Weights of a small transformer language model.
Architecture: RMSNorm before each block, rotary positions, no biases in attention or MLP, untied embeddings.
Training: a variant of Adam for these matrices, 156M tokens, 4758 steps.
MLP neurons of a small language model. Each row is named by its layer, matrix (gate and up: input weights) and neuron, and shows model dimensions 0-191. Each number is 128 + 32 x the weight over its row's rms, rounded and kept within 0 to 255. Numbers have three digits each. A neuron's up and down rows have the sign that makes its largest values positive.
After each neuron's rows, "fires on" lists the tokens most often at its 100 highest values on Wikipedia text that the model never trained on. A number after a token or word is its count.

L15.gate462:107141098145121147124096202113092125128096052135162176122145148091179172131114094136146097042128109085110131146133113070083104132120114166143124114153140089135107113101096075197162121184130138219122077101156134142140165160145157147118151104107068149078147181109139128176161159094103136142093113126144175104102126142094116116116133091109125146133136185061113122135129150094146106140105095095137114133165099119116131082156130081148170197120133118134108154123117108092125109166137148179081180168160123112102165095137116149141087089189204130069092096159206101108158087131199108058
L15.up462:164122102136129147082105144100086124141134116166072118067137123084049110141138130189169128139209136137085151082205117153153113202156110118115121185048125182143100122100227137085147155127109132103216161147125132100114156123115144104110105187125117091076123064116098095174140116140071135121167117148162141112193135140148164078134079095091133154120098126130146155148163140123136108119166153164158115123092098091162130104141076123146147099161088158048115153142160123135170074136132143108103111099113167151111133120140179120113137110123111086145102100080097109165121127120058075093
fires on: "il" 19, " end" 13, "ount" 8, "p" 7, "ust" 6, "ch" 5

L5.gate368:142123166086104096127145120118089139154129139111138122075147165111124136154191123102151170146113192120110159109099162111180108154088165103148133163154127068138111174203141147173120123166111159183121172154184149126122112149108068134128143129087140151135176106095105084103127220179120118161113141160097140172132103162094217061168128135116088137154146118133137102090129096189149125100141106100156151131130159148111105163099124156215127130099106108095140051090128138137076061148171166174058105148118150147138144093156190101102126165121160136180182093193126157155105107107173143135
L5.up368:095156128080118090127129087128093122102148078131114114117164161080184117097149104122111106135101147084121170139097103143206085145097173091137166187148134102114134157177163132153110131151164144161054098119163068105123113121166126134153182135084166147146140065111122093063147149103133115165169122148086139182091135163046205074124113112139099094104179093110063133139114082125153134068122137102172131153137089159105111152093091118169078137145149142104138094124142145121111108185112112111089092124083147143140121085179142089152027142120114079132189134156181111105126149170149176135
fires on: " ===" 32, " East" 20, "s===" 16, "====" 13, "===" 12, " South" 5

L8.gate21:064124090108088208145119119141160205122116131172145145118110077095150102131101128156143119084130148121123152115099082129154163126136182106141145103084109143178120114122142090174121098132128082094158178112146145134117126126154084117097111133142102106069135114122185164107140088134106144161138083200129113064147137139157089109092073130125150161198207111189144072126149134141173175156105166140082157119090089125101135114117126165145175049116141092126163109082141129181074160160133136169044089142144194156143180202102202139147142095110152120119133123170156158104159151153133145138
L8.up21:093152151073074141161076140145112218159155122150098114144113150123082161131163202098106116096159162103135122081142122120179140153100127104105104096135132065188091123160128154143134115130112107111106148140139142088162215136096092132084069062131150168105171085162166178138132144151134082198151089169141097108079144136124109139089143075130126111140107132058154127104103118135087126105112119106096097128148069142131126096186165178159158120074103106116065152110112112143124128114121140187038128130041112176121110172142144169131075111145153169115091099127071100110104138137152095124
fires on: " 15" 41, " 16" 37, " 14" 11, " (6" 6, " (7" 5

L9.gate314:104109159202097123151110159144135103186071103114092086150118133110140139126126131146140133130124100078154133149095128160159051181115166185175152130152117129169097081112129115205155094167116097096128086129179090143058119100178045145165164111143188141164155136109146181127119166108114155122164117176119154149101076148148109092127080173102117105060081138151130084166143136126169121138161206150066137143143141106100129108078161097098134137138085142194058114141128174164168155099115147171106127088138097121093098089124166124114110138110116087152131147057114146141187118099130175095
L9.up314:139088089171089121114146147125142076157098100078113089156099180089180139161141169075119116094150141121116119161140110142170130124123209106105133166123146105162108075159111185164095104167134073114194138077209095193150101135118112123146079145140118174156174162151081189123113145133129167073103148119137175097115113168121091124133048150104105118116084104128162100113072127148173163102135154118088129163137123098119106129094184072055149128132146166158126157174127186182188113109096165136129139091116097120086099077124176055168127147119162116116119130116085124122148169104172122137
fires on: " (F" 14, " (H" 11, "-H" 11, " aut" 10, "-h" 10, " (f" 10

L17.gate461:128098136131156188145131138139077216101132108097075158124116140182091139196149123143106087155099124117067121153124161126167089085165178140076073150176191116150107084137097115184192134109137154118099105163116109112097108190148116146195152117098120133182159094095155130225101084147105169132118166118154102108132124070147094074190105127110146134121128151073119195113115166161143154151142146104184097151160107106161115130076132103172124109125156130106077097127113110142075097077139114160112171145079111120114158130113087064119173112153090118165135145125111159101173170136151177142
L17.up461:084177106085095158067121110117102189166086145164074139124163110189081105168141086141161097153095154176124157144147086093095100134139113155089130155064141159148107095121153120159080095120141147104119155160146149140146142142179136127141121103101116067206095142119112148148096152105153083098162110108108118132084132140157086087224082131128145129159113165098135178084098137129051142199152181120105214139143101101166099138118122132111151162062131114124156097073102148126120102150138113135149106207117118063158123133106119110095112164106174149155113136104089202097110098173129113170
fires on: " f" 68, "ch" 8, "-" 5

L10.gate249:121130139116144098148106136171154145159171114108132077132156161096135116117164111153123156089126101048120110131085195127126086110144071162185202113129198078172096107132165087099145129126096131112157172121097160171120152138169112206130180047137186153126182131074131140115097117067141170170194104131080127122089141130126114140099130088080095117138141126139171120092175135148162130137088151122134109092111135076139119183124184119164184121199105126119147104149083140152168161166165078114163136140133114147144100128176170211121149129123071123160108091149077095123129189125094123140
L10.up249:131094136095182086144135137107153176165170135135182107097142166055113052182134139117099076068155123148125137129117151142120142105136107156138151188093158092177083116134161142137137117113181089098100159140105145189114166124166099123137130110158133138147162162090143129134118151103087119152131126196070154109167146101115087095147094097087094091141119120065170115118077119184189093182094126103102143071093083102132137137138196115161144077148032165102185117142116180151128124150150116158126138118094158096122136162090155182093172188134093092093155083171074105114175113117113115132
fires on: " 1" 33, "ri" 13, "as" 12, "arg" 9, " 2" 7, " Marc" 6

L15.gate139:143225181097072150126071177137050162175172132112156073145093137142115105078148137109183103101134114109128119135103141106122151113192105134120160138173188116148112200121144086132149152127101146145156123107163104131088129144127122146095113124171171139147094129110091107097083082124106137089153145200122179107075096132042139168125084092074122115116087101109101130143178140172127163127114134147129098120083197107087178141196137123165121090172138090134102123127120121184175179114152095100130137192173173141149156110139128127163098156097152152128156070139178128156112059145143115150
L15.up139:139164111147136111146152102138087112142136158073196149161081175073055159179140171115099150162111107165128121199135075110112159150148117191114089133175115114167121111196119149124119159196090103175126166109119130047126122071114092153108120111180152144169122125111165153154160115123085172084155128129133116112111157159114116168132129140114150083128206114188084123109154104142140160203137113113111137120080161167120030161130162078129100132215101110140156185161144150170136109109129168125116128086157081108127164102164146132120155126143107095110106105103137170144095059125129159095
fires on: "s" 22, "es" 8, "id" 7, "ages" 7, " dec" 7, "ases" 6

L13.gate306:092131102190115129162041208164166117136139150139124152109187131101112075089120135170114101119113129113128141144144192098113120103157094104180185132161150134197162164137108097124145076077158154039108157095093097169108109162124102119148180080111157093200168123153078111162146189156124109157121118058061200094081095100111136122142112136123150199119126127093081116181167143138142154154136208110092119129114114144137156157093121112151168100132117089161123129175149106115130163142153126137163107114129132193153109137089138142159088134134096114162075138152160122108113156105188155123
L13.up306:144134174119153119133085133201217120115115131156070145115153124134067098094113142170118112139185173142113187130072130073091130147166129103181164114146154135186109180152130137094084112105154089095118135113072084156110141130129098139071181095144154109183187108127092090174117148159140152178127130123080107106119202136139125189177163122153090147097130116109143093146169141156139154147179183134132168115127106092084138099123141142106154088102118104124228137133137098077170141127149159129171106129157109169155162081167103096137115098133049143101131102145113136131142117121181140038
fires on: "U" 31, "N" 21, "B" 11, "L" 8, "D" 6, "R" 5

L8.gate209:094090108098155127115113090127081149135134129089095091156160138118155109130106146083124163133144112124086167142084109153156114137098119127158105086152130168141081101087130088126198070147171132115138138080147146124102142123070091114182111099185163098167110155103205098109097155107078074167108169167144187066074141125179097144153138131129174128138131107075152094142173107126164173122109098119104170075147116133183141156160171118145177076147181157152184116181066077124133115090136171126148110128223104119099142120167172136127099155105106106191150129130195077155109152117086165124
L8.up209:164080144132143117092127156192144121090153122157189138165181159134185113148163082156113128122076086144152098137094181081158148124085166126122146143093167135087158091085124141163079110153132102128082120096125139105190117054124110066130166082190112154138129144088092159123133087143137110145104135160131173036131102139092113086167084111098087107128172130148150129138047114169112140133127151110092104080143104085140133042117086119088120127098099153091113159175157177101104079156123137152117151114078116164082093139160135135144057106130097108098156128195100103118108172149161071094
fires on: " 0" 89, " 1" 11

L3.gate275:131136106121084161153118172084142128104166088151116135104090202132092137113151124195142172146121103143131083156182153121113123146139110139143137079149086139148091109114126116183144053146121157108157094178057159151134139112107064177199122120123164103140159138121136190114154158110156110078136135134114131118138112101113144082199081186083112182154049144170113114130097138131156100111127184082119086116208117125102116165148150101113168103155111103139085064126108148154137087156120138211154117174172112112130115102100151133125074112108106206184126154201166162113154110109119087102
L3.up275:084168151102090138096105150156163157119077164174125144150141075069119119104141133053173123186120111096199130170131127058140132121147157167143166154137113112181128109107155104125141074151106180159152131143088117141130141125068121173104173124116211168130094168112161172089141146085159113167165112133115070100128107103143144189157108138094175121161108113171078100081124113132181083090133120124155153103216127126166129088134137126075120094146093138144090075111106092161153073086075137120104136165104119082127128129147177117067124182158111145134143113127147161147124077089073060129
fires on: " F" 32, " Sw" 25, "-f" 18, " (f" 10, " \"F" 8, " vers" 7

L4.gate74:088177115087137080089109123128064081137130108183153131133064169107133142143112164121136135170152156132176173165143157097112063126178135131160119196111138091117129146107136103153148156135117181053071069118140130144113060111164110146161196121166131103083094066119061106108160149140124164086186071123139107178143158109124124100102115146095071112105187135120118204127129166128134145156096104064135156133144196109197152140089167107129148149174108134153114166176100131109103136098179094131168148085123152137112106075093121098144104145112105108126126080170148116143187116122105175162
L4.up74:102133141120169045088148162180179109114176102148149094103114105133120118091133171115095147169171158057165146151158124064133122109111184145193119163143113144102170188142100103123180144142110136085162079156156092127084088120123120142166192030154085114107115148132081117078147099142158144082164114101116109164152157180121110109110136135034129083106166130114078159127134179138149044140080122117138115115149186110148098147101130119100115227152162155139128129176147151183106126158146113107151111126077130131071156108107169134105125093119149128140102087144163124142132146138116172166
fires on: " He" 100

L3.gate404:110095098098134072159139105131105102216121116187125085175141149158124105097094114125119146094086115128157131154145151129121163126139113109102178183101168138172153140111117061142120088136173135162115149176157093126158137122086108129140145121091156086085150164109139094098102148093150162133106153162073159124129067133156075127114140109099108121160189123179112147118103125178140178086137095100149145098187082154136121105198132129210146118124098124089176110150123116136150079126119112075151126176121099143154162180046164172136045168114130028126185150124146155109116095097127094194
L3.up404:107161185135129138161110111102092156096136107130058146122185195182180116110130113178103173082060122122101127153162084102098135107149135088189161166087123128140133127106141085115118130064111129184099179146165088142151078156147138128092144111107117142095089195140136101106101115129080100156170120144100113148072110096109113120037129085103104075151177131143136112105178063162140143120153208112100131092116121179130140097147137152134161126151076131131161125160049163091106064165077107109128145123096075162113139137099080114185118124121156135159099129091102144162157132152125102203
fires on: " n" 100

L4.gate52:079135190113092199103087162119109130143141134132180118100135141144106118128194149132142101134209078071110160126109108104104168159074153160138117063149111121076098136131166080155186131127098139097113114144139137120125140086172110183089095065157183099044134089141130140132124104147184116196150119186078123089129161132165170112123104114133068148163107095131130035082131138090115148136130117097093073112175139146131176107119155142146139065071134079142168162114169187173108069126169116123073086101137143105097098144127126115148129102118156163161133129117129158149152097143118075110
L4.up52:164089153156037139118165095085180093146140098108153142166095115129187060117092122197117146129160130146094145079108076150118174054122096091144048142138104159132095095110133144165118157147104082084085143172155078129076104088067120158123080085112148180146142137138107123197154170131103038117103102157131089073117173127134069155116118166117144135113132090109086122118102113204119118162159124144105130148103100112118127096098125155190164073099131111096119139066167090149126091091134150152174151065100156118113166175136140116138128156135092137135149110155137141101135138092091095143
fires on: " 14" 25, " six" 22, " 15" 19, " five" 16, " 13" 15

L17.gate232:107131136161140133149085154137088207122127172137146107141203122073119138119193090153141107122131126120145174162093148110094155174150090104144134143167114188061138175145167102113113149141147122143146109156068140078122151141139074184139088121125106089110083120183140094101135143124085078104198109121147103170118144110121113104105143159134110134146146041131142135137107219131159106142043101102142125101106138086149120178067046143113110155122131178096085167106080129137093096123156121160128104192146134109125067048168124106169141128129125123139124125104136117052106113153100093064
L17.up232:179163061139063140088097116115131180141127104173102118112227160122136109129190162116089137114120179135113138149158074181142166132164100142201127154131097106159137191141183198133067109175108118049144085114134167121130120159122144106082094121081146097135161129135117127119136165120121045103177115083089098174091104127122159139108102101140101151130111159082168095169076099124127113126112109177080130106147130132129189114139062085124129128119138165075154165132106129157119148160163138138171138142164135117088087124108170135157118135129104199119076164109065072111093156106104117101
fires on: " I" 65, " following" 13, "ar" 8, " CO" 4

L14.gate80:074133175170097103156132170153112167038121143149106144132108116148073080122077082091059208078052158114139158184159131097098131129140124141118134086135148100097169131109143121124168130152047153124109089125132127148115070159130105109134077090126179095117127126137092172171140163110180115138141065147182107099181131083069150155129096121094150147098151118060146162134113174072151144134142139133184119179163144114060148148131096119155141144161124096094094103163074091144113167153138159156148149165148097165137105137113091147092147147101085131158132178143134127161144196173081149137
L14.up80:115107077210103134051083096147127103187166119124102119180131065100044147177135140162119111113102111101152162135100147093105166155162111106077143115059097065182143075125177137112131125139091095130106161103093117103094167145101127144170120142127130163149138132145118110092118152098134158171221117083121109124125113147112079089136075170126143123107137166094117122127152148121057173062141110109119136103169097137114117119093100100135153130101159233096113090161161146127113162162111109123167145127119097147108124105091130115142076173133211148137107091126050157119110159138134074165
fires on: "ice" 20, "is" 14, "-" 13, " par" 11, "il" 9

L10.gate402:147128167223106156162105194118127155168117069158170092121193099188134137120055130148129115064174168117159156145121145103141090106121117107144202137143111195194149180122110077120115078115146130171149107193088167137173161121119150118145118171069150146149161139134135185143077141107116102113154132129115116136098122106147144052109102124149153099078119155129147133139115167113163115090097129138110136088172112174121103121075178090135091127144156103122121146087077125105124157176160125088079159140116165122144115134112161110198106139108081178108083070137111159109122088177135075192
L10.up402:117140176167144096107091140082123179120066128128177138178125156116131137157151196091142129121078171175159116120126146112158092127106171083094124181115108131202116128148153109113107133118194120126153094140115152139156132090122160142125129162103167109129138182078130145105110133212108125140171142123147127123142105118171150127125192153090185137157143085119150109089147135147195104068082074144138148099161133123139131136130198120113122071102138162090159170056118143092146191151156169108063116147096197123157158157132122160139088183118155153105082083183122158175111108148167030152
fires on: "he" 16, "ou" 16, "ie" 7, " Carolina" 7, "é" 6, "a" 6

L8.gate501:114139189124152148127178128089110159126135112169115093167118164123158102095099177111136139164125152149152067094163119145169080183052116067153148168199122140131147115139132117168163110149083177063167089132159069119122095113137086134145122114094145126110142133143103126151157162066069146103158157121139137186144168107137191082097133201118153164090153131168127088105179095175119134168122133099130168129103171155069090152122091217170160124124132073062115128096131079127139084176146185146114145106176128144137167113082097121165136140111177071139101139144145150126172154146174130105
L8.up501:226114130112172146116137132117107151127069163117117096163151122109128070114144152086106180133096117134127140083158145171193128152098180116149204116141119102147154177120151120167133059162112112126139169114137135095124074132186096123142123067068128186134119111147169141163137069153086163163143177156121103147128156195129179119129111194134172177109163146143159137122141112136155139159125082150129115142163096124137112128133152184203123131144169122121080146134143134140083127166116124121112079188130125132101193089131149118119141159161154114131132184105159134124161144124218255132
fires on: " South" 20, " East" 20, " North" 19, " Los" 14, " West" 13, " cent" 11

L13.gate204:139098123115167110117169195134138107129105159095072089177155196154113204148132159108182149110103085101075079116061172131106136131130197078193149161164154121112156129080115110173090102126116113134133120141178073115141139115139127165087178188110181098099152124187151106121135118065143147139140124167129155137138086150152061073067176063094098093136159132110137171137112174126079186099103131098179136130066113104110130090170145162165146120123119127129116097196136122186152121109143135146124147138136063161142137105162159171162159119184121145139104108140118121115189104143177141149
L13.up204:083127087167119101144142155123114106163123162165132011100154111123132161096082148142122165094126100157048127151161133117102134088157132073129180112081106149178120145089085137127128099124121150132142133126143117138152193117123136134092117156147118109020077124152077137094142146105129116096127168186167133109158122144075133177134137097042096134131096094149132151105120120127077117106170136082128153191145155108078158106143144052143096162187112184127089169117084188157117137102113067170144098138113092130098119154120127158169122093150131123138143128141108113172098116130224162189
fires on: " he" 20, " de" 16, " n" 9, "un" 9, "ig" 8

L13.gate367:119105158150166083193079174115077098093135136089122111102188160069103129151137136085122209075123128143123133127098209138094202119106081111090118144110099118059088179097190117154137158098107111079110173155129074118176134087099100160112157160121129119147171131131148143159076157117102125141153100127143160145108058169140110128100145099119145159125128079122138103102120127088114096120161175103115076143121120067111121160060106178130132154037085146096097124111118130141148087115131157144114134163081116107136130134165123122118133208138163101136063155091156132105148128110100103033
L13.up367:106227111139127226155041160103091113161141185130113124142189110139111095172174128161099102144148155163118093138175105130106149162140150157110128097142106150166173199126128077112117161080144154196105125145091104118150113101110112153090133160154140126119148112136182134117115102133065104182100134138159122095105141138177117057120096119104141119085150181185095116154094118107149127151207120082142165137111055081076138120115176174131137112075116125111133175124132153095093078163121163155103094113085127086136098158177130132129216125114161109074131140090099141114169136140146127125
fires on: " dec" 21, "ol" 14, "ig" 8, " Mar" 7, " proble" 6

L17.gate292:115146092111166092134097149128151170174142082144112105111166140141140153155105164137119096110112114118166077140145151117106107057175144091116141138138123129092164117137143147132120166155141139101091088132169080123053094100090120170188182139150094120097162071171147144101108200123146190120146137114142133138151127066137120059113098110082082047129159115134105107128086217165146132134075130090139101181173129140104116139078080109075132120139083116090087095105128171136103110125065114069146122107099156134070150147063114115186082127120125106128067121170108119132190179137189147088
L17.up292:184130096177147101176149144119156136121219165162167151106065139097136127114100125182138097105140075114121154203140161125078141103121069169101149090161120092094143128121133135111101163132154134138173165149174159146145111121136114150111202115115128169067098083128149127114103086136076115181153117105124138106132171193076132177119119098092121087132127091129128176120085058141167139144081105157143132097138124078107140041093139147107092105139127136138176136140132130156209173153129146116113131161123105127122162140149171174151173121133125096050161082109217104152147093060101121160
fires on: " he" 75, " He" 19, "He" 6

L10.gate120:214193123110084112168084122133097118140159143136165141145117151122142064098114140145164038182161155115120138154121109114156074102142132149176151146114118161112141140187141101119099102137097073165088175127163168164148159138159054166217131145159172151132125125153110140120127139118160184132106197163158111159158111101105190133134117089194137132152153142130099130159148140078132121141046135140125120161172081049148157138102087126182148159152148097098145150143074146142112194115149136133136107187093163133164084139157153141174116112161098113154133098196076156091109116104121160119
L10.up120:191075167145128091127090123158128073190140106080070142124146093126123099108115145117123048158092156155154107183100155089160157123139194179145090114127144096119108174151148133105094131085096113139102101188154167171183096113153128162125085170127103087117120225140123123132150160154150161142110160120156116125173113145100125131096182072101109103117062129095127130105187127131138132132118134153139162175103123080122165050155120126161102118141169149127132092160174155124133134137170076110133097163137124100176086119114141156152135107116124123098099099162088074139045111126212212091
fires on: " D" 27, " Sar" 13, "al" 12, " W" 10, "est" 5, "'," 5

L14.gate83:099075168177135132157053161177143096100126157140135193125130104170148113108101143137106150092106180145128225202137152112127081088108139128140145123108150140121181098094165109114136113134117113166134149153169105086101086205111080158127118106113202138167148137150109096127138159124120143160121131122066059148148165138122070151184052135161099147062177151128160177163205146120148140143168148188102149135144150144085183099137125116137143108118157124124111102110133156102078131121117131115134094158151085158122108086106119141113153091185077063086100159132160122160095146155158194087
L14.up83:126164135169121109197036157114136122152128117202124126136143109178103081077126155171182149101122146153102153142114160122155137118144162113129152150081102146162093132137119163135146096072132116058107183140115122216084189164148147154138096124134172128178169112171127132141141191111139089138122128112102148108128157124100180119090088138109134118098171137151132167170149126124187182109113167128113131192112154143133148110165144092141127100135138170168125160134139162105154055186128164179201172114181091230144126165144144155067106133145142122151104135135160078146084180165143157103
fires on: "T" 25, "L" 12, "M" 11, "N" 9, "v" 8, "W" 7

L14.gate469:079142191153080145119127121117107157116130062133179094069137161176129189128097044157108147061113099097091163177104173142170169116097161145157190097140144090188112179096143140145129082129150150165067146084068168137145131125195137138149128150144100136158148136117146123177146117111146113164119177135109099132116137126139119078097138089111091121087129134149198109115074172135118175099113151092110145182161144165158139168074128134156173105117125109061149081120118159140106157121096127132126142169161096153176115032131148131182138109168111079102115159082172152150089122116075139141
L14.up469:110129097151114142043140121116115139109085129097187073101134181164112066099111092162120119118117094163147161164177128051141184153181113109136120102092092121065125143090109188147121129144147129080149077126121164163143119143144123191177179116135167173146140116141120110136115160130126097106082128109118139158117155133175102139118086156141137121130129130091086065085118134096062140128122201129140206141177093112120097164082168087103122175089156099043106073157103097105126085106095108054152139117135165099126193111134146106103141151103100159101176178120121160118169111105191144153
fires on: "\n" 46, " =" 15, " red" 12, "-" 7, "ind" 6, "il" 5

L11.gate122:134071163178081136124080113180143114116118154141134123105152098156160174127126167121099102113167140164107109184143131105180167146106137089142105158103093088130165145125177106112123111106142070120145126092165080087082140140138115207092153131121120098094228139090113135133109169133097130198103157124082117152109109078124169117160099179105116165138127096107081148232162183101155165153149160136115095126165147165146122162127059131127114130104119158083152116141101140137133130153180190169136184132158089147139142131123169126137127151140122110148055177163166161145140166158188224100
L11.up122:105142105119138104170112168145151105184106118115131184186122161063126079099156100123131144158079131096116110186188168105100090108174117114173163136113143123109174139151144088136107128199100104108098190142092134142130142116089088103124123110162166172158110168157090069133170086137132111125111156144068071078142173156105145166108080135154126157129137124168142060143095167113155152111089178088082141159185139186047122085079141096171138122157130136125186170146162093075206097112119156149145089114147112136162125140132113167135100096130091098120104182111130046139097163149152160129
fires on: "N" 37, "L" 23, "U" 13, "J" 5, "A" 4, "I" 4

L4.gate131:145109142157108179152061144072118101171117171156102100080132140132152121122146209099153132089146062121118118174163149116147130175154151173112093180164132141153100119155213145129166077111125128160109131162138115174115139066199135173132139094133169117126056065078094136129061122117125129153151157136131139144064048155111148107109112179133149135144123129151161121137135137105150108147102183119159110105157154113148096122112118072099172150150194115178092129094122071153090091127158145152138094142097111131134119104101128052102157172161056133179113143136147181120078145091167083088
L4.up131:107112191126113133100104158107074135135169137147164117084153128096128126150163149187179066140147166125169125095098189179202109147153137153136144145146094127139115102084133132101149035119145148100135098198064168168166155144132096144136125083153148183122157180110134137115119141140180139142129080194116145101111125090186169114083092083086138110131110168158113113106128176136131123102106113190136105161089110110147139148132187119137101086198126112077128084148167105205130094111080105155133127165066114058067063138149101137149168137120135155117106138147083149156099075118110099104
fires on: " b" 28, "-b" 24, "-f" 18, "-B" 10, " (f" 7, " inf" 5

L7.gate7:090131179122126147149133151100099104094104163148123125095140166110098119118100148173149130141156135079125125174152173115166105167143149141078144123178102119176139113110178082174169092125095108131164125144122136121141173109136054183157110094093149145177150089113117120180108140099150109150171142165140185094112079144146121074160135157073107123149090109136045154147145141174211158131129179163120132062196138079171151179125099123083097126098104121122167121113115099181148072152138129194112122160152085132146100113131190119170117121178068091185137155129140191188123142157125057096
L7.up7:046113187166081131153166150128108156103099214186097121162100177106150080108089180099160146095135099166153133193160174132122157135147197123094114117145129134159158113139157106149115121159105154148146122149087105153196207106116072124108134146057087160164145117119126141148106137115167068120138147145145145145145141076172129170125085156105117134192115133084130088111128124173205165076144130172114134123120139136121095147199159094073110113120100095112093116107188114133122126106093137133108114124108128087071139077120153063135084136164132148158091166125048121145139160109167080111
fires on: "-f" 18, " (F" 14, " f" 14, " (f" 10, " \"F" 8, " mot" 8

L4.gate112:104104130141097147181114156136118093113166154144125177086144121131105142181133148152133140101126104074129114125139147079170163142169120159129188121172112104132149140098150131192134104207139124159162107195154142200085221166098086134180047115149168160115122074108118126168155125118130140116140103159165151095144152118166165098191100166169099140141115150107138118155097110159151170126069203100151090129143101089124191165133176126119136144145083137112114115115153070110156094087186153116083142132128110140151078123140143115086061131092063140129155205169115186147158147139109081150
L4.up112:095126161086126116140142199123135136143075150176064139149149071143066114086122162050147095136150098091103085199097142118144148141145110154131155108137086143149123114055151077159174092201114130119132078156198072228111157118075155134155095118200141164123109090094142103138130133121179140101118096121152115087098111088138121151114108194116081142076134169137129124136112111159163156140125156153098144145131129101172109108097129083084117172165109124105139124139138085116111112076124090194146130117063102087160148120135134058111113115137110159137116190184132155150113124154100074092
fires on: " imp" 17, " rep" 11, "uss" 10, " (f" 10, " Comp" 10, " (F" 10

L10.gate114:194162148169140133148140133103122141130173067143162122149120144141098074152142100156149123146171127172144150126172103083125140167081157089119103110118121161158121107101092100138174126145117122173089154127143194172167204175120095163088145124132158089116100155132118125186192059141118167145170098154175125177176114163062127155181101090128133122154141182131177141205095117108126128103087146105143102154115056076104079107090130140102177157141077160076140159147168130166168131115125160176088166107158158145103135117146100134141147088190161171105167132150084080072088148162164131099
L10.up114:100084128166110124142164178135085082087175061121104127098181120139112110131118099141095134157157128124132106159111145135117144125121125147125165069122141116095096143048127101077181160150081081124098151123082166121108159128161110084094086103126146118122099124083125165195166169116139158147135168105143090119147122167142134174122161120097153093091158177113150139187113151103090139131151115087134065141112124077184152083142072165093213206095085139127089112154186151147169087129137134183132154194160078127156128048139137136153035137169112138149159098151139105168105131106144129084
fires on: "al" 32, "il" 19, "in" 18

L15.gate420:116122168139102123158051163143114170151198092131119160009164081128199090155152151149181158159124160172108205152104158076155083156139109118169099149132068125111106188113123176120065085157098169114138134131139125118135076092134106123110097131150223097137107091115111161110113120176116143132143148148171128153094159110121064095101144081089130105124133117108099174121139100132186150157123103120109078142102133101125110125101114166108187080101132159117130148197123123066126118115164112108103078108118118155144148120149168132117127102121121156085109140142091084115180060165168091095
L15.up420:139095093105112152152094116103133135060160141120089151136179165145134154181094093096058109133135146152137140081123143105183166168085123086168106106125112069113150143156121154107122086102169140098135128135174163120093064152167137111217125169093151122147114136147168096137200124159182195137134181141144109154134154119228115105127191159161145133083157166118193133125085143121140190103118138132107137161137125184115150122137147158135146091071134135098121092168143146129103163096121146059117138091169170095072137086091125127147143165085074134180121116071085138114111188072142127121
fires on: " after" 13, " as" 13, " July" 9, "oth" 7, " ag" 4, "After" 4

L15.gate159:149180075086132160139084149149125163117117153110149104108118153111095138079120157129150103078109133110118171135118179160136100112178083128124170142113077123094111170106195106225076183146170100127191095162180130178117173158146113168133105088165092151136117155142072088142068067138100103182162129163156174120144100138060115114155123138066127093162115079115122107096120171113134122170124108095161130115143155126128084088134132162154102098173096079140102141148099157137141149145146078092106069101098165137125095105142159199119140156152096070110147108157115128117095021113096107143
L15.up159:120155161059147124114155149176145152044160120105111169134084120125090119132123125117092132143139130097152120106069118120114094140130086064165125130095158103152101132111132056098182136163135059186119116202146145121164113153146097169066159127149106105139104152123174135118137188086173038087128150087159163130131116177145143187128145177134119154157110126128105179098054105124173138161169118162121144185145073064192104176121106116141132128169153079181191106167151106125132145099117131082077137102141150176159129162108121093145123097136089129115180075138144160155106152152116167151
fires on: "s" 46, "ings" 8, "ies" 5

L9.gate461:103170182153127076129129120079123177123112104119128069113149128123099140136105100212119092122104113054157114141185151122129082158138059097148137137152132146118155127171204136183140162187142138081055094118082153136182094107142101164122132027169081127127159095135119156057097150139182125147162111118115169081109136144141194059176098150090087145127153098132090143099107200072169172153143148148153133096129134163170135176083078145151146106184134116134132111115175139161131140116178104136153146109117117120151130139144134160075153131167117154148095130114120131141156120173156158183
L9.up461:109176180127166078081118146108084152111146136136162095117155186098142123088097117190186114130112065086176135158163087110123125116139094118085142193127155194135203104129129174150104187193140192125089138122089160091180124090068160187134100109129126134090101111118147111057114123183136128101113068092137167128109151116123090129162126114061107112155177087152136126083114171110153140148122116155178121156130143139149131139106156122089069113162137173146134086151146188129073121119150109140088104114071127152100141149085141131067144099155119133117098099139178094115158090182183125189
fires on: " He" 42, " he" 30, " we" 21, "He" 4

L5.gate233:154076078137121173138098121128131126154145149067174126113115147105103100121128100156152192134103148133174128125096095118101071144186118156114121175170189119111204182137180099137147075162127155123116138122114081102135105153080135114183150087069151113129110162095121096159134173112169146186122125110111128135149131142119102147146096092095176127150172182096096188123158154153155177216117137109152051117142123152162167121128128146128125125136143175071119113062077154148153125118084136143154126201164106131164142068178130153160084150103176141106147107139163187166118047172074127139
L5.up233:155105145132136198141126126143160139112167146201082111137139148124085079143070112087154118102142062113121140155176161124167112102106087085179118151138169145109158171091163133037098103111090135132141131128098125161137148132119105159149121132089129141102119125163145102110168108151171142130124199127095081122087096184104174136056140114115128047081105110067137175110095064101073162120197119103161150087135118144142143110096215138072157117142162157140139080097131072109112101149116190150087148132118131163133183135140134149121130103137091156205099117114141082167150155197135099119
fires on: " n" 38, " g" 28, " dr" 18, " cr" 10